Weights of a small GPT-style language model, trained from scratch on English Wikipedia.
Architecture: rotary positions, untied embeddings, attention and MLP in parallel.
Training: a variant of Adam for these matrices, 1420M tokens, 10834 steps.
MLP neurons of a small language model. Each row is named by its layer, matrix (down: output weights) and neuron, and shows model dimensions 224-351. Each number is 500 + 25 x the weight over its row's rms, rounded and kept within 0 to 999. Numbers have three digits each.
After each neuron's rows, "fires before" lists the tokens most often just after its 100 highest values on Wikipedia text that the model never trained on. A number after a token or word is its count.

L7.down18:510555488497505497495504478538488469500502529489516467511506476509503470488460480475516471458493517531500462477507509529507468528523478481494517513492519512511499521508514461491489510460462492507474489492498478524499500515511482486509472539482514486483479525496471534491489494534511518510531483526484458471529482527504512507504538529500472472523521488512485449481509507529516487466516
fires before: " " 61

L7.down2122:470475498486510486505503490509531533461494517526492523485569478491460492494500480503544498497477509485449486459508478505500532517495495480562484473490519514491534496466496498520445518491518527468489478520491450523494503472471542513467475479481475473480521505496523503493462477520497542515484473497502511478497461480507531476507519516526472485494555500458504501482460539504516518454450
fires before: " " 71

L7.down1138:487499512525520482516528495510489502510465521496521467471498489473518483534530467466487480517485488491460488510451491488483472494479519472518531501500498556487544498519467544511477483530533511498534509539540520505466453512510534512505491492463503547476466503516516531508497583473503507492508486469471468561463499525492475483460512503518501528530477509523481479531466500535488528487564
fires before: " of" 42, " in" 11, " to" 8, " for" 4

L7.down987:492495549471545500501512524467516532488481567551497489425473481496501470527503526507491472526480515527509489491521484506486497540500492470519497542493490513520515466512483510462529546473509513515479481461489508499513503518469464490500495470509494512527500484502495506459487508535478548476520524507479521484520503468485527504482458553487478517517521450490467487497472491498464429500441
fires before: "-" 38, "4" 8, "3" 5, "8" 4, "7" 4

L7.down1318:496499504507497538492516472493498470474490512496450513501497467476527475518497527487463480494478532517451477531466484506512487488516526522467483464514531484481511502490515528494440499529485465481519508453478522496485480487530442496519486524501515490522465521548474511442480516496498544548478484513497455525528507508464493530504484503436463516538493472525486501512512468529492499496466
fires before: " (" 23, " is" 16, " was" 12, "," 8, " with" 4

L7.down2684:484553540499499481517480498500480549470469528520465521477505511510504476490508485484479527523550551498472503502498460537529481477520509550487489492498487548481468451523484475474556503540457543490475443524477475464509502513480443531512513496527533514526501549519493482489505512504542536479491507456467497539501457483483503498503467545484475491500485465507466564528506494481526444508507
fires before: " |" 55, " France" 5, " China" 4

L7.down2256:484550457516483494470512533484494511486468504486497517517536545491524492502499496496508522519531512459507476507517494508478500516521506478490550478520509489476508509531492507490488487465561523504498492552471504472512469491456487473558488537537512499478466490512536505511477506479427497468505507491467487493465485450484566509510549532502475479509508456498496498525520457519477545453533
fires before: " " 33, " Robert" 12, " |" 10, " January" 6

L7.down1335:506492486538532481501509469463510495486461503393502495475523447456487474506500453467491460519539460518528498497509468507511465487551463487460455522515479527496440579493494509516471479490472494520489515510454499461496498514507457502468508476525523518529488519532489518457538450518499466494522480519501501554474535525500509509521515491491462546488502533529504533499503439495503499465519
fires before: "-" 74, "|" 8, "===" 5, "==" 5

L7.down1583:500511517475518487506526440517444489459511512511511497500464519497466504541485481475527504499481513491466514538452519497480490512497545525527476516508494508514511478502515517489501492486494495537460524515483478499477472506537506468525484470534481494496493561502468502523479481524483474501483499541511512533474492496467485488507532524459529524576500523519525499571446505485519492518480
fires before: "," 55, " in" 10, " by" 7

L7.down1160:461496461479527482506542457475520483483528506484514484529487490482492470471483516494532492501522449468454486513535509514465524498488546516503459505489487510510507520503511455511537497458492492494495511482487479463515483507514499474542479455492522505479498505530502464548498526521490502472499573509489470482484476491486477518499473505461521484482490575524455527522500504510547482509511
fires before: "," 27, " and" 24, "1" 8, "2" 6, "0" 5

L7.down742:514490465475471498552498519488489509492515481524516510468529515498560468543510464459474517526504473523523536485534496515499499500485496539483521466514484492450490509508484441494470507484474493494504488512510505487538521502484495499438470523511522523497512523498475510556482520501497485506499508509473554459516497533490493488513470539485511503500525492506512542504519483494521523522530
fires before: "1" 39, "a" 22

L7.down1638:468506515520516489497496493470480521441540469461474480491471492486519477488459500515485528500513533519487538524513463500483484492495467520495492500518441505477541508513520525498535517510567493509469521491497546475471512488458506481510495555457485500449503510514496503495495497515459511465485478524496526488511494516469478496496473507460519507505513540469471480501469481471526465474499
fires before: "1" 24, "2" 14, "9" 9, " LD" 7, " Entry" 4

L7.down1412:465503509449488514492525523510488467502503510533479493551479475502484500454509497521464483495478475515488484515483516538509483476526528510449481484441506514546505490489518500463518542530460471463493535490496520508516518481523503489487493509487531540422480547495465531537500522495506502480523521500470516468506447530515464533480495536480504474491513488501503499538553518473538477516474
fires before: " " 27, " |" 26, "." 4

L7.down4:525524473456536522546508479469496491434478468544487511493464494522508486488555492460550498486525550473497476509471535534518504475510516487515497525479497482547483499465516512515496491470514477492562482526483516510512472547507523481491541482483526480486486522498485470493510486550488468506556524509480494507470531506509512485437499462558540502509492512508509527530521462521502493511528
fires before: "," 45, ";" 6, " and" 4, "0" 4, "1" 4

L7.down2031:497448499495492516518492485487484495484531510465515563503533498473494448481467520484456538489468490510505510477544499488546491501498546465485489463544478542528481532518515525482551542562500451530535508466478526478518470477511471492540496485483481534478479530503471478474470512494485525507504518536504506513485473502488493527521503505485467478481531521486494473534484488496505483468526
fires before: "-" 75, " " 4, " found" 4

L7.down609:478520545464493527487512522506528491520495494514495510521495491528510508538503520518480471464468493486462517523462494498536533452485527522491466471529441506476471496503520532496524463515501530523499491497512476496477516469461520518526481493511498490475535484448479514461491495489518520461481478512510487505498487472490511474491498465517500460535504526464492477536487511515480503535468
fires before: " |" 51, "," 9, " " 8, ":" 7

L7.down1510:484504558463482527489504486487500483482492503511477542487511495528498507497494494507460496503487528541502476500520490503493505488470482469484502489517502488497467492493466519482535515465462494501454544491440525519508505493531515513471471528532540510525506500513511461501484478521551530483458474497464459521504524478489480510490480486518491501504520477512492514481452472510481463471486
fires before: "1" 30, "2" 22, " and" 4

L7.down690:520488505490482490464482522528482487515543487510515473468508491530478521500460494463484496518576508480522567514533500483475480458505479481488499499472516503504497480512455457516467498477489489426449483518551486500542499540479507488506474537459535476483525461446491456501485493548502530490512481489469476453471480453525459491452482486511479481493506486497476467460491515504533430488531
fires before: " G" 29, " microbi" 7, " Go" 6, " bacter" 5, " Ö" 4

L7.down1762:520514529487476491526500490532454507486483483481507466494498491490463462509517504529454518495511467569533502491526498512512504483477495504491535497503492434481466486495512498546473512506454529509491498503467464496490492513507490532436473497453506524475467479463503470488518479479518521492426498525533501473464489482495507470515469492491500484486466519485497488507437499481542493526509
fires before: "a" 23, "um" 16, "aire" 7, "2" 6, "emaker" 4

L7.down99:454529545467485516523518451490502479505482546429528536469482502520521457516479538487514491522499490506503467496469506480503454510488499498491500495498509514523435526479508481485477523514499523508514522540496462513473505483487550509529512531443501536479510520484474540479484527473510533487474499512475504475502475504507533457511499533509532505519528511549503507508500485482487456494469
fires before: "-" 71

L7.down829:509464479498499479513497508501508493526536520486515485500498529505483501460516500483506485537512524503469536494517511518488504501489488466464502495499492520495522510491448515537489479571493467552457457512468490505524527483473517502486496474527523503522477549508503517518474499490475476518539514540487524500540498507479474465519509472448532478493496514468510495460524463506474503515505
fires before: " " 35, "1" 17

L7.down1265:483482495497504497513499523473475490485508500476513506497487501471523489493490498484539505484494533533514458490486486528537480512465495479499542507508512510479476496476502529515490543557421471551502479448488465499506500532519478506503506487478481481540467529507531475503547492537471504546507471459475505482514462531484543470482493543501481490470523465467491494477498496515610496485514
fires before: "|" 67, "-" 6

L7.down24:488510501477507506506501490454477456501509503511511500488469490485467558517466526472495512496475463493527537501495413461520522502469514474502505500494545466489499497490493527517482514511472472498447525500471522513503526495456493482478503519532530467477462520460495501489528532467468503499503507445507487488543441503473498500497518492477496518586523513512494520460478449474535436503503
fires before: ")" 36, ")\n" 6, ")," 6, ");" 5

L7.down340:488512546482512522492516484465485495522470515518506478516541518478481497459507500504510488497493523500534531505471481486495491508502529464529489483479515488521477489534500491461485479534499493533458489519545494485469517464505555526492479484509513495502502443454495479486498451501464504536511468478468535503512522493479522487492525466484501512463480511515514505472493498515547475523469
fires before: "-" 95, " of" 4

L7.down1957:517513508516471451514479498487443527461462517499521502537505525524496528460521497521520503507496522497466492452494508492467461524480493506471490451463519505524496505512484499518535510533538474525528458489476522457463451513480539494501501480476514519475476531540552499507506489476488505526508505477472554507484497503520459513504512511479528500482499499496503516491456484484536494524522
fires before: "man" 18, "oth" 16, "enko" 4, "iri" 4, "ou" 4, "opoulos" 4

L7.down73:504534519496473468476483474508474482498532511500484458509507502509439486521503519538554509529477506503507525512452476511462495485522478501501503533474495492500494497509517494522448532490484513499492511527490526524491490505502487491536511494519543518485490485503539492477495543490492493526496454450491505471500438523527486530466499468486493510474500520520467538491515488471537520503493
fires before: "1" 41, " G" 17, "urus" 4

L7.down985:483494483508547495470550532509531522510499559483493522524498482492526486494468505498461491511474522527512481525526509502491491482518494527461474506493517529508485505499525486472498462456537478508486576504476517517486471527463496522515483525486527517462521477497506502467499493485488488496472519509470518502481468489514513485507512510499493528513498546500477494503521471545462488518519
fires before: "|" 50, " Taipei" 4, "===" 4

L7.down731:520466476498495514492464514498514489492504486507515481492499454529517470501470506536505514443489500549485504476536531523471484531516505467499525468518477448462537510508489501511460525523514490471454513480486494503530478478522487518525517538491490500471508474456524480454468523480525497498486478522493487474468502539458437527552500506440514484503507544493483508464505466526556529461561
fires before: "a" 32, "um" 14, "az" 4, "is" 4

L7.down762:496486555462475477509504507491460510508461567484498456518498493522483502540436503447454526536474475518546518521491512457516458486448529469445528530469503462507530486535480515491523511521540507469485460520534459518482505502543514492521552460481496518452537514458532533480464493533490534492486503506519517457511453488458525501450508490512486464532532494534510537464483507528469515503547
fires before: "a" 22, "oth" 20, "A" 8, "ar" 5, "aire" 4, "be" 4